config.yaml
d_mlp: 1728
rope_base: 10000.0
dataset: "wikipedia_en"
MLP neurons of a small language model. Each row is named by its layer, matrix (down: output weights) and neuron, and shows model dimensions 442-633. Each number is 128 + 24 x the weight over its row's rms, rounded and kept within 0 to 255. Numbers have three digits each. A neuron's up and down rows have the sign that makes its largest values positive.
A block is one neuron, or neurons of one layer that tend to fire together. After each block is what it responds to, as a language model described it from the Wikipedia text at the highest values.

L6.down99:132091114159094144143073174106157119193142113106146138139095164143092125164117084147113158102153091117183133148155136124103140158130113124131146159128142147148126108112129151161072129157132152120145121130142107122121112159116131166140120112084131146116114123111108126138140121192117136134115115134110152085099156125120159111151128120089105127107125123106125146132124154100130124125137155141158108112114196147114118103121136100118116079137094135143148125169113115128129157125147132150131125088140147112137178142101124094141132117112126133117097123089135149130125120075130157111
L6.down149:089155156150107103169120098101092093149120097081083115152156116144123156124211120099089125160148078166130137159116094099142118125151149127126119146135154104149118138127114096152112120128092147106096137162155111121139106124111140151120147130144165158140153145108120121120145150102101092102153180127146145088138121128104111108123153151132105155129165143111086100118120113091093139148091118138102121150130123122117135113116122121145113120125130092164159098095125119165108147104109098128137126149115113122167105140121118128153115173148116136118102139100167122142119115136159160146
L6.down926:106114089134127151127111145112155077169116108129137150138165140162114124086122139096129140150133112112121127140150145092105145122103137087132142082141180119143132134121116114170108082146107139143122147150152136134059121162122126174139143109128149163095148141153167121140156154123114110124152129128124171105101153171102104102164184143150074142113163113123120132124087133121161134130118147118139145112094146139105122119075132126134125131130107116136158073161117118118092133136148168103110111115145132141149112114139073129137096143125153133168129105133118140152195136113116180098
L6.down1695:181121118150137153089085119167139120135109062138128130204135129112104139151131160116153122182158151090130149125137124113128152146125144100090130141111171120143134171139166129099139153160124114118148089140093120077109087127141141130097135127130129125123106112128107140127135134129140141089130135130109096139135168163127152118168104060085122115142108101109103147136127126103060119134107187119118120129110122126114122099121135113150100100142188122154127127158102099114126112128130103109143130129133160084112127160118142191104149111148125128109108163121176106097126174165173139121
Responds to: Measurement-unit or counted-noun tokens, often word endings, right after a number or quantity word: 37 m, 15 kilometres, million years, three bays.

L5.down111:176123138156144101164112104178128110103093117089136185126125099139121106126111126133127100109109169099137069118110098093105092112105127087114111135165113130100131106148147107153095110139178155087113113131111142114126088074133121104145158118146135154114155144103123193127119111125135113119161123147137107182120142115137121116141132154118087127103120112187141132123103135118090109124135141132128117111138121157129088145129159144118089136151122101152124149122127132111163136156137167104093148143140133083125137128091153122138117120127123198177172136120152099166078128156087118107
L5.down124:146128111112123110084133115130110119113133108118127069142107142173102088180164074104131135100062156110107157133121155123145151110147133153107106118129103145135135120098068106115149144113107099178116119128125131104150085129116128156154137121180143100127146132151145051133131074163125138143167117163128078126148160128136123108127113145077035112104127134126126150119164127096130164130135143122135139092146138117080187126136110125115120161143130139098145141139112114090076126137109145085134106105112109111094166139096081124120124119127138173110116168163121109158153103071165160098
L5.down158:090129127134140122080141144125097125133076118099121118142188142138141141126129129137126135123108146115146117166217119178120162149147127120105120117145113083188114167130132150152163123122118127090117110176126138143139110103129113101121151122123103077161160124138150122166134128112150156088140148128126134091160087111119122139135113116114118144135080130124097160128165133125122126123139154093126132146136103079119126168153099117109133137124120118139123071108160124074109058136146066102142153145112146133108102143149145151125142109133103153183126131139138127099139089155166150124
L5.down170:107141102160121141120139126078038117138155152156126119104097128143145115162120094155092156153109143101145193122099119111115121163132068157128150122134146142113151108112113112130121109128143101120136167085121155157120084132134123125152179089120149124110102128155100098103069086126091149144136099093125141126132134100187122089145111122137070133126096144139140110153145114070098106153099125136188123140141146112142153135120139177137103084121111109095110143131135115161194093151125118160129134139116155104106146133160143112117132120130095144145108128131146111128135126113158119125
L5.down460:172117146145081123128129112094123106144100129071106083125092136146142182174154127124094146093130125120112100156107138157144108116144114132121127102161133157104121142159183115144101149128135152166148169134103149146129024118140121084108085144140150135106148147107139107091119112085142109130055150133118171134127161127134106121155122189155069120081091143119150158138159141128121134105139162094133088083124141087147137096126126128114062108132129086135107153107129138110130088104126164098109136133161133125160141124150119135124131146107121097119128147150156138146121136092160142115
L5.down516:112149129119120091102164087134143154147119129189150102126123121134124132153148149123126142125161114122125108101191158189124139141148179156176123140149128098160192132123086099123114083103113089147086152134119106121111191091133131142093168104126144079132136141147120180147160178098128112116130131149121085099125117137120124141120104122127145115110129085097133106143092095120101157086107142089157116126104146139134110093096057089137151078125141135141144092109155131146120137104154067120146091171121132131136097124131125103061108124145143135169155153159065134120115129168142146113
L5.down652:079121078103118131137128116108125108120079142114080083088143124121153155155183123135145138120116146142117140135167110168143127139146100124117101123152137130118134171113123117119129110103152126168122152124127117174132102141151127092143147105108141119123106142186152101148123140133149124098130087121176141124110105144168147115128139171133111092148099097082152154083163066110158154127118125142149141131137146110133146121080138074127154129143126152100136106088157157129142135121161120105131094132135118110119081148136130100129159174127139127141092106156125122102131063135122136115
L5.down757:116134098127101135116115130158107115132118107111111116123175143143141130173143123078135120133127118143134162085147120104099147120145136158110147105138093134100121101125162165137154134115115082134100100126128122130177147165111124165107137098110110123147105115170130111142109094104104150162158116117205129082133098127126107113140112122132102189146114146153113081104143128075112138130150137093108106159147118119150109146087107099137136138120060143106079151219108119094101088108128121104133145159144133168112121137128144130142111148160140132114133144099141128166157138139149145138
L5.down955:115145130162127162102097121084138132131153155132067099078128147110111155196182141118100148142108168148132143084163124141138120166142107117168167138142100093125145088146109149091149085103093135157142159100167088152152111067114088128113158096139102171126105123131113116131142114154129095118030037116147118131143133147132144102118101123126133136144176103110118108122148116134133179115121137159111116109151123115156140135123164126155135115160123152128109142117119128186121166123119154144130141136135101114106089138156130130103116193167145151085117086115113110104136097133116105140
L5.down991:105130162129129109090114119125107149112148160117127112121167097132096120179171123118127133108126103169166115115157129108146115108176154126128089085104093154123118139100143122135139156124128133160126161112137135132153103140127107119129134104121130097105145146153150126138128106105110181111119170124133126114175110116142137098114133153127048098133123139119128116102130113126168137145112190135168123163111150085153145154137145119128068133179132170120140106113090112082083078134109126127138147133145131120099151135094083137159116147133133105180092150113119114155102135130143095131
L5.down1140:133140116121137135121150127125134098135093116129171128153137103166121114154118100115152142126139134099147112144132119130135124115128134145092122158058111092124153178131159126146130144120140128127135122143131120104069165141134126157136113137145158144098112130162129139107137122126111124156136142150150138179117133114122155164150112155104114122086093127187149116107117125154138103106151138130129152132114133128098130159093140137150117128118138148162137168125122136129112133155097138157116145142132139117136143133097173147083088102099145111108105151122097155131095160139146138098
L5.down1301:182162116120147104137097141125103105157165130147114097128123067157130120177193087104139114174128125126110155113136134124096181095133125107106089162078116149130113159152141138146155134147104131111126137129078156091126063150177156108138109122132116125142163134174097087167147109150118120104142125095124119110121153103121131149128117123098074122102127119134144135098131167100145104116159165113140117153119125140120101130145113101100072136129118111133151122133087146109102127118127162129120140163127128134113134125079137132131102120153141146152086142108141116171114114141154135118
L5.down1396:138102108090156107107118084178091165086115115159127136172111095154121096121114069119164104140126135114105158178144133131120180105102155134130104135161127157101120132086103116154125123110136166120119130097125161131151120149162121102144148172177119114140136147188092074127100125142109137101143151136130133138123146130092149134129137191105099110108090156107145089092092101105136094118134151140119125132143135115122115141149128152126106098151132104117153163145073148117147099134129141110168124130109158128152174121117136134124095115147135129172119187136097120117117131127133133143
L5.down1584:113120149123055113094146118107145147121125118152161113112159151127132131133148171163087120165134146127144113148190114170133120126123104106159131162110096112134175140135126139137092092138070102170100168088117172160100170103122131101136133060170107138121121134148159177131132110127118134127089154146087115124139160112126093111151120160150168146125147147118104119101125122161150114132156109133129107137125109121131135135139149118155170139137099159134168133128136118144100089154119119124134113136109123101107141132127142139091108128088128105104134125119088132080090128137119132138
L5.down1590:136126140125117144087144169111083109114122123078103115127143117156114114138173096159098140147127144121130119103175129187115122128128140101132136119109113100116148154101153117186133089135119122088137118125125154129105073124145125064125161109129116107144120133138143125115112098111160127133183132177161110120156110129135097113159100166119074117091072126111135138090156044136120143110142177105152115129121125065135107126159175109129112117148144137124119127103129112145162079116139137133108110129145151127122115161145099143113118133076102132134122151108126121115123103123159114121
L5.down1727:111139138152143078159128158083093137110134112107118155152105119144146143138118113123132115122116142096147142139120108132122123133145123115129128155104150159109122088131169158144113122122134132071173141085147186133141111140133134100121090123134119139117098185163150081136104095111133130149186151155122103128108126120159091098129146133137058159094102143132146169132111104108130135152127171124128127109151087082167128171133130123115063108109105106104120134131121083099161147119136168114148168137172130121126122134187163135104130113150124127146109109100129149108100102092165124127
Responds to: Final piece of a noun right after "the" or "a", usually followed by "of", "and" or a verb, such as meaning, site, reaches.

L6.down156:106145137127114148106135156162152091094119133158084126149095154081134126132121128109139126136151159108185058119138142127153107122139126100127151167119132118157135142142089181091138161134141131146128106106116084126125086101136174121102149135124148163145150153114111174137116092122127074105151128090119129146117112116190152143147105134145093141164155152095128128172131132159152143174184123135115127161125160074079133108154115120123112129096135133125105182125161180144161146086136128116105145127147153138140099118106129116105134137116116154138126094120167163151121117109125147127
L6.down399:147148173124109129148173067133120119131149125140128120085110135114149148230129111124126135159114107124143122120141188141127163135110087114167092123109169114109173136150080147107130120155098113165097142124101109139149056086148151161149143100089123128126102087156103087123136125159108161134139084102124125112135105165118173138163105138153071141143133096085153107137115116105103173104110125152142111129096157138113123133115164136123066093141120143105085121096102124146135151126160152138092142130147093151135124128143103122126118157180142118139084137122170124161136055125103139080
L6.down1013:097119139120167123124136117122130116118122117147157118145117146167105123120156154111139125105107103139152206157115123111145169120095134175163130100137141149126114130141130103117162150097114130144153153128111130131147148132115149138115127114124143127147108083102136061086123135140077145085166141149160186131113131094082139112138117131139088099139150168097125124122160104115157121090160155129133169105137150123165146145128171164092165164164108147099163104138095158099100137119159133114132147110181104118119091084153104113128112169163118131150132163057159139128137118116135086175
L6.down1659:133148136109137167164156083180135125082151152110171150123171141168084132112162092126151135116082155146131178147120123120106151129100101119132126138144136154144085120116085138122111113177169101131107118135144111086167065101096140155136128103128122128123103148154105100156141131173117137093180179154103152130122101081139132138068124155091081151112103144087101120121117095122098134119087140122123147129155126131154135154118174102176104076135107125133121125140115151096132087130108137169131118134126097114099132097151102106142141140118121116129164128133212142112079134148123109105
Responds to: The final piece of a main verb, often split mid-word and after "to", just before its object or preposition, e.g. penet|rate, publ|ish, bu|y.

L5.down351:097130123095128099102102125126137108129201132105110160128118138109162125173142135086127116128109110108136203124156115140166173123144113130133101129090154119113128106147137115106121121140161118138114133135103132134168184148098090215124145103078130151100132126115106132130139090168124124120165063165181120147133118127154126143158147116108082088135125091108152093159143186087147148107130123191132117125122170088092139142124173127139110126158107141097099145086116105069139106104101096134148119125114123157103135123115140148152118125120130116126139132109168122115154130131140121156
L5.down680:117143082126111134123123115170123110124138122144151122164142099166120125077105091121101137115140131110112121127080131095110197123132141161115130103121128138151104151146147114144125094144129118122137139156102126122158114159125090136124120138163134089130144135127162093115148127113091117143238144126135153144120129110136108124126122130116061123105130136165157121107136131097041115145119116109132140147094112132149113128117124103119070194115126103131124110146118125091182125118141196117142146130146149118138147097137128131111137107169107130136156098144170132155107142136172138116
L5.down765:157106092112126106137120121160099124152120126122129109185110117150115093097108102132165091142123100094068094147107090115121103119100177145120152151119129148148096155143116099134117145120119129092174130130104149108121111174183135137097109130151130097142154134110132148108113105111125115130170138119125156087096122140166129105128104143110104125110114171121144131123116133113096140105129098112093155128136119105123119080169095153076103151154163095102107100183146152065143116123137107121100134111084146110122165074129094127134115118120122126144124133132192179128138110134143162145
L5.down770:166128113130165113138118141199148098108082114097148119129143112103136124075109123147161080112091142138087152104128076121122155109134164133132126132133078137154106121170117135162112134148118129093097090154108107070157160191135129142125097133171131126130167128143116111113121118107119128110176189154157116120108110114115152125115132129125133109120151114151142125143148114100111114142135119120122183128122123164119116151136138125131133146127111075159109127166140145101127101132147126124138153099157112139150109120093087140154136127137073137152140088100148150168102171149114105111
L5.down809:142142078119129103151133135145139113127139125131092123160146131137114105034094151107147120153140124131130125115114112088087134046130140134139072129129128212114108125123125144153130136123117121129111125158145114091128206143159118136123141140166125119139118181142141084138133113129155125167224188100154130122133117129188122140107112147126065114118125155127121146153139135115096120133130117132152134114125108127161106141133117088116102170103126111115100124157133123074132135086136128109157131118148165131124131125158129130106154103118077120151114136142203144151095128116113125133
L5.down821:156163115146112082141181144177117159111152099130146160156146134097134128095121140116117096146162140114127127078158103105116103115107154140156089158161123148174166131118108119102134094136147077134123089143118137129110154115173120081122134084139135101153132151121119129130165163137103149111169180115114139077165155141124126120090105141102093121112179121117132130105145152141144150141137130122165115103130138141120097101179120119124128157156148110121139146167078158098088095101129109133164173109127170096116119136133099099104152116160154129130106099143170099153093142106113126088
L5.down894:125122137113131167154140135155140131106123124112102149129151152122105129077117101071126142141093127132090155111154132129119116127128153125111121125115141147126119090151146160139142104125138113103088109137102175067127120132122139131144108111139125103117135086102131077115146147141108099143192154179154147107156092124101166124135117149118088088117143130150124114121166152126097122137075110138151156121103137140136123141147112148108099103143130087170136092121070154081174128136136102138136132133132159120143112120138131122122121096134053129125134128121152150126091165111128131119
L5.down910:175168102137123135136129120148115102124127103099164127118123145149115127113152114146093119151138177115115091125138110134134158112106154147075107132134078136155146130125126143145089123132087131143170125170121128100123135174149155099141123133154132102135139193146178122145138162086106143136133165098116165035132161131124110115110124154140124151102154135151158150161132172121150085138126111063149119117139134125140094142143121113139131110120141143158120142193153137093101110117145131113148154158128138138128141129102117089105137169111126134167136117110117141180085115144127137112
L5.down1010:153133058137126121104130156125132118157142140146149121142134111136103163113091108125110109097167118141128137098133163118158142128123183139073139130086074114154140137090123157072094126107101102114144110140099139109111156124111124144124140111137137099137116154107117105122131138175130127117138108134100141103135098105110108131119143122087076121138138111135113124103090134151091120135129110105101113085117147126128175129141109131083110145149157153119157080146082104067115125135142086115142155083102173099142151134108106135119118143134167143123105133093156118128138088085172160138
L5.down1074:143118102123144122117132136172123141083135130128146152162151123078152108085131105130107080147135135127128149110166105161143154122109124112148131174166123123212157103119093156122136114120106107105121098110117110086123160122105141157139110117165133141168160165156107135080113165126125190087203173152112170121129098163145141115118084122121082147121144115109129113118105125123120140129134147111132140139136133137150109163159098131131132111135124119119164127146118122044102100146127086131141123101125135125126133106130107118141133135152097093114160124138177145129093128099144144133
L5.down1152:125127152125123128108076155155172122138106109109125134155152116105130108082146133126152104119122127149086162153129119097125134121120173102143103178121088131155108131132159144150123155142139143094144114176127148081151087144141150106121135118173148150105141139088138145127152122113143118157136119158131151110114132098108144157143150175123100126116114121124134136124150102131115106120138156102113123136131108134142123142147124131082071114111111125127175103173113148107138150145093175129117138132178117101130160180147075150161115133141123109073076087150166138139094193138095116123
L5.down1256:103119099119148106143108126160153119102149124142149154188132077132126104055076117089125128104135118151094154121114081119118162095103178105135107165117143155158102132141142097127108134132167128126147114131122133113130142137154130120121107141158144094129133163087155112137127145123112158140255152135153140111145114127118137118113131142103093133118126137156141107091122181107105132132125111144118131128131138157115119125167114130091085171124123116102155104180122140054147098142131145116121134094145149095154182132129097138141128092125079149121158142155203124116103163121152128130
L5.down1421:122099133130127118165143130134168144167115168098138149146099146129131112104117114122108108117139133130122161166111118126173145133130135150133135174114133107115097110134121178157112134134126165076097130132146144099111116143141087153111106086121143091120136123117155157142124095143149107109142114130132122127078124106095124168157149131113141116104121143066120113162071100104075127125148106144081121097120133106146196129124142158184130113137121106107139119144153139166159149156092064102120124079152108100102124096161158143097107145088119125130118145085160125120129140105112150124
L5.down1458:139100075138149117137095135128126183110132121129139177150152133116112140040088128100117102158132155149113133100132080120096141098127166125150109133109113118119147145147125117120128172121111141070158143130136117113134128148143127144148091118141104067146125175122117109139116189106124163109174130103131109118159110132159159118115115149139109111107121122118128132145107110127104129133124121118135124140107099135096154168157160131099088141145117134094187130175129175054103074138131121138176108122118155119127126107097150147161139098150095135137172178095153101114111160153175158106
L5.down1527:134123106142136115118095101111080141147149157166140110111170159119123159145093136171115127150097109100108141109130148125160137116133160137111107166150160142131133106142094146141161148113098096108129116136102160108145081121180150133133162114110107114119129112117137116163111089168091172102118140125145112123125135138166128120112112102159131179144134136100084099124106108122105155137126101132126102088119151146119148089146114132134082114125117130129075098152131122123136149100136095132186180091118114097133082126121105139114166136156097143142132110112160107142165092175101125120
L5.down1683:113159142114141150129086145157153155079124129078157143161163168091163140081108174119113105105131132088100147120094149093160125114187130113169100113159115116118142101200152129165113120178136138131117132149137115091137153142129130136149147125116147105125109113136130138131169115154117115149194153142138106151114100157127112127117171157077069098149115152147150114111112120129129155126102115150070130138130119135114144171150122176109133150126137133153153137124147138113167107157071117088142122131141134115102155082157096141098116125091119142130143120106143107143127138166106125110
Responds to: Final pieces of verbs, mostly present tense -s or past -ed, that complete a verb before its object, as in distr-acts, kn-ocks, conver-ts.

L5.down25:131063123090105148140152121135169132145136109163137093118143114140121156190114151152121138125172102109123114080093108116138098110128138164124102151157104111115121105134156109119095094142145134058116149109105123136132142146165135178127112095138155171129136178135100095136094104104130154116126098111147144141114130119145123168079151131137129130112104107138139172119112118109139134148131093107132107114113112124113136130119172145118134106155127057129142117155144110090148125138137101180113136163129120123110103120159098125138143123134104137133134166138086177122098105132152113128
L5.down78:123167109159164117156112132125127094098110094089113134142109162106137132136083103117148147103159117134146128074146092090114126126130087143091122140142105144150119083146144166124111107162129187197138105111132112102158134122076121116173146124139102114128124163140147116141109147119120128132123099172119140158099141129129146119138129144101142136109132100140138130143093134128094123160117142142115102077131138147120114143116141081096145144119123142109118113152155081134175115092172112077182158115146126108127099152143124178117102134140127127086093159123119117130146138151120083104
L5.down149:154145080138149126099117145151165155156115121121118096116139150097135131090143157146140104136148126130150145128104121127088141162129137172136109129126140107145136121114135155178060112135133145100108135155140136174144147101126114159126116119144145133132164120143105137140168134112150118087164193131115103120132113149094145143115148095124085111155122107124110147119112133078131132089152132112131196161135138148120114109132147138144132116086113140146158076107142121116107127149115086094122137103125110145124158100146179105148130101135116088168143145167127115097117148141162166132
L5.down222:096106140147122109137111138094110132132085118090100155115112120144139139115132124130122159141142146148124148127077112123120093140159119143106098137153131107113111115143148131142088115091128110111121145135103154096151070124135152137100131114078146162124117117123111133164137085148130107148163132147116084125121120142141097120152132141131137109113099123125104140105112135123160128153143185140122098103119130176137125119069131063133126159128136102140112116087119079130140139149103151126149117146129122116109129148127112120150142094125121146156130101103169127177209090141123161155
L5.down386:174161103109093109134079155103143110130159127136085148098135099120120120157144160141115142147131178150133139171141170140147133100110125128131148143147125139152113078117088137118128106112138128118053101114116127135131099168137095151105146103163125116118147121157112168111150131153032109120167153155093125116098152104141145126118118118097109117112152148128126149149106083133122110116168139119161173096171094110093151080148120086177114121160072098129125122161114138145118108114119128137131134115134141140092160097137116184188131140086170118118107112078118129119125134123090122125
L5.down619:121103092098090124175184137116130121147128132098158143124125144132146119081086120138107196123136136145150115114147122144130135129127097168102132147160188127129140100172166122179120133122156126117155121162127110132153064146076147135109116148110154092131131137129144131123115175158146132145177118115163096102127153167157126085170143104162064146125095147093152127099138152121161120105112113121159122121116135158153096116122096158162078116136108116131060102125110162101091125171165162118059104137118100114151099141125124089116125156117136116131122160134204119133101136143136104117
L5.down629:132111107113116129123146128096123132133091160129108120128135163139139133106126092139108118136152117132125127143116103137067108149136126109148148105109156167101100122147080161162106153141082139130145166127140145112126164120095095091130107111093161154122127116171136178132134129120158146130128102130139184136180159122088135092124122146173145087156134117139166105074122091088135184172120085119125130122150139116178148130140124087161159115114110103120157121041110113142184096135127101108142124129066094112086100137147182123128115155145121128116144129071139112127167152140157121162
L5.down944:134148123149094124136128118152083116119117124112094128141132128161137144170167145095094150171175125146127117129121078148149112105131119099140104101142139159130124144097117164160084088145105131139101143137117127135118055146113130117138144089105157157145172144096108119140104127121147131117157179166134118113124123146154102144119108129137055118131166152103090155118132122113146120169078130131091101102123141078142113115122152124144073158147152130142173097145117107148099137059156143114096108159154146091135121118184116126131109114124143111143104147136189146111167087118160144125
L5.down1034:129158149118142098121150143085084125132143116158137164132092176139130122131125143155075118100171161111155096112190141158138133157114134158128133129134142099133146101107116133150172152150105151128107122107155089110122164097140097190119136120106127100116134148128153136133145130139107110135143121146141081147205148124112117113165123146134138135120117096095127137113092146128088163139126138149152132117213119170113138122139083100138176126108149152122112112118141092157100114165114106097094193123131140146109118132109165155101097175107123144114096087139126123132117107133160151113
L5.down1267:106136134101127141147120089136126113114122141094141141126143151057119105156109118143206120134091127100129129097114124087142148126095124137130165112161153141109123111119107106132097095114140135135105150112102164124152151146106134166140116085086113146085126137141145109143135153145120127094138096143125131158133170122074141115136116111186116122129124128125153156160127127083120101095111134143121113106158115136139160120109150105127164176129134138117147139164109125143146123151124126135115143118163139117124112110125084122189140150143108140125088151127148139134151134152092110128
L5.down1275:082151137120128125129118123129197127135117126109097127122108157093133184126119142130145118135179101145187149114072116085145140123141158137148090154121092121130125154115184122143156098102136135110114138107103148177143120130142133149130132155117097150130131087145131121127167132126122145121131151086131109122149144133134124154122130102128142134114129137096082112120079113132110120154139083112121135132164122127111145147111138137141117128098138112109133086107174145135120085158121077139146090057120105132112111095151146147152072160123135143153120125149152092147135124106173143172
L5.down1373:125112172093108107153065110137137107148102132131128146144135127131109135136155132153161100105112125164108123146131152100095115132109160084129112095118117127103123120126149164099124108168129160131143159121166138106131114140091165151134132127140113138158097129108126121151118137113132126127123107150112145129112142139114125148110113123092072151163153158138086137147113183103120134118110145180122113125119123146100116110134116125166097124138101139148126125179057104116129132146130151108131163132102168131120123144124137085142134116145131094131123150103100094101117132160094104097
L5.down1375:124120116113111146131131134115139092120117137158105133050144105094115116176114167125119149097104116173153119111131135103135158158115131171124167150122149109127120087153160136133108123111149120128094124067143162127076111088162113153127083106105113146134133090127129174126133146114156097156106137120109122123160092147124096106100120120159136143134151115173130110156131143115147137134166112146127148099120133144142135125145102186149142158131086130117145059103131141155132123133143137114132099167091107147128142138091143192124122103133136084103143093107177117070138143143110148142
L5.down1391:116142129103148131111124125148139077115141104118122131159121112044114107144141093148137120113106090129131127153164177155163117120153154126099105158152081098119125139130110113140136114129134116102148079129190104111114133142117133145171126172136110151131059106100134113108109150148150123109143144170142093128179089094131128149107127106133161085146093129141122098117160157093105152105131132155149166150123106129117162076152151138168148131146125129139167131080128128150115092140111098135139137117132149128125101108151109149139126130093089139093125079092099142148127097140096091140
L5.down1504:101120113153129161158085123105165108095098125155136094163178134131091130092123141152164103128143102125135139164160123140087162103130137133083088094116135103142125081141127123154146073118120140097107100146131134149139136164120174140140129117152112183124091115138125126114145170125105157079125126104117121114160120106099094168127112134128131120143138124142126090131156100100146170128097133148103142117109134111106139152169096104165131132163115121130111102156137169177121117137131133131141134119127106158098135141163116098123134120116127153136119106168096112093131165134125119123
L5.down1530:135126109139140123127118144110142107169124167123105161103144115141098131131076150135160119082111104112148083082151125105150126129117177095130201181104131098112129102168105117143109162117121112116120102118123133112137150118151116179121125127123091104113086054130133137123135105150158115126132083129125151147194102103102135110171157112135125099140122152148131116122131144095090153162146117137159144120138135113121108146128128121151122125136114102134095136120181097118131149134130131152126109100153162117125114131122099130164150140097155143091141105140149125121138127117102145144
Responds to: Nouns or units right after a number or number-hyphen, such as five-hour, six-month, 100 times, and cell separators after numbers in stats tables.

L7.down677:090168131149129145168119144184148150121103135146132158192092094134159122085108147152173140134134116161114118090121145120124164110121145099111110134107170085130152119160096164127071151136146146121119130141119094094110056125117141150115139138102078090112124105107179122138133105155111127133137157131124098137147122118081134123135163134106097196101141115132104111108171112130096113155093131178104115167061111096083106137114129101171060147150131112106130115141125112115153126129121111109126129110090142129129146118105154122129140101144158145097121104181168093092139160148146172120
Responds to: Final piece of a verb that takes a direct object, often after "to", "and" or "by", as in trick, supports, translate, protecting.

L7.down50:151110128131097138098134114094109106163158109107122135135161120120149144165171123146135150126153155122147153114179112138173148170134135126142129127143161074102158155114119133102105093111135111137126165149170135116128071080127143106121129129116139157099108090111113144118145134126155098126103137100156136139140118121106127154117103146100067182165127149117150135130152159115115118104165128087141104127123114099122092091193142130131097065160131132123101113107122133167123110110134141145108132138128084114128131117121115165111111130147123157104119143136175150091109173122161146147
Responds to: Final token of an abstract or mass noun heading a noun phrase, often after "the" and before "of", "was", "and": supply, storage, distribution, ability.

L7.down234:136144110143125181137126120102165127181098135081102105135094154151137121134100126153132122123158095143134135145077125114099132122143142086117154120168126088146145132141126119079141145121183113129134135139150131087137124127110152164078150117088104111111137099130104161164107155144127105139143134128124141143128127118104132132104116154100143111135096143150105123152144133115096116150113163128156141136126117141079122099149111098086137139139180144096158143115148193119104105140126089124126140096130161080123139106101127147126166088124131155074131138149160139106094128149126165118
Responds to: Unit or counted-noun tokens right after a numeral, such as m, ft, km, stories, wickets, plus cell separators (|) in wiki tables.

L6.down204:147117140069107091127116142134140134125111100092113021095129117144129128186163146128139135106130137128139106145099132130120119157138134128136105139095056107208132114136138118107134146090145119097069131135151139136136156139138136116117139148131146151151111125133135127128115106122124133125144173132162119119127111153097091179123126114113125098114177113122063145098122116122084139151099140132121145140126109118167095098155163111156148157126129109127134064142133096128116125142146116127060113142101144114139152127145119120138107154141115142099141125134124106109139118131131148128
L6.down1110:096143127125142110138118140102107100145139114135154091117150103150138135126134142108126116142148138128144136146047130120133149112128142147092130126130115130124157119151142140133107119143186122080109121129108203136152098090136123115100127138095174146090107151134144095108162076151156116098131148141127164121153097142134132121169126101180047134098121138104105074123121167117172125113135127109126147119128164145140127104134131141161113103139137135155152139160129120154115143146158164084128138118161128136085062114171105133095144152125107144140063124125108136130125126141144114125
L6.down1438:158139133136123141131084097190093139174125117105101090135098129135146151192136148118135138097070107130078122076125149103104152127165136084118121166109107141099141122105119124191152142129087140088128135084095126147133094164174120135112141151107123128128166143152125136179101063094110116120147112137131118157121189112161151161130063134159066114139134114070165141111158077118125106144164148120164164081110138109121134154099153126120125132103109137095101108111147114117160143115118138100157096140090079143122108151121139137106118166142140128122141120139135171146135104142146101091
L6.down1690:123110142116111127135101154091139113144137137112118149113141125167148102119082124114193118106104155106128140103087124121113117101103148128095126140121123186132133142116130137128159120107156107104106106090172145123117195191148121123140106129141147147103137112088134134131144090164095133151158122159130137117074148123098115164162173126106122105069127128117111110088151064063185142135108140123147151154112163155143134118132135111127161090109151080162109132125120101140170117116111151121131161140129073090101117081130097116101135141139113122127131118123122133122157168123094128152
Responds to: Final word pieces completing a noun, often a plural one after "the", right before a verb or preposition, such as loc-als, ston-es, t-anks.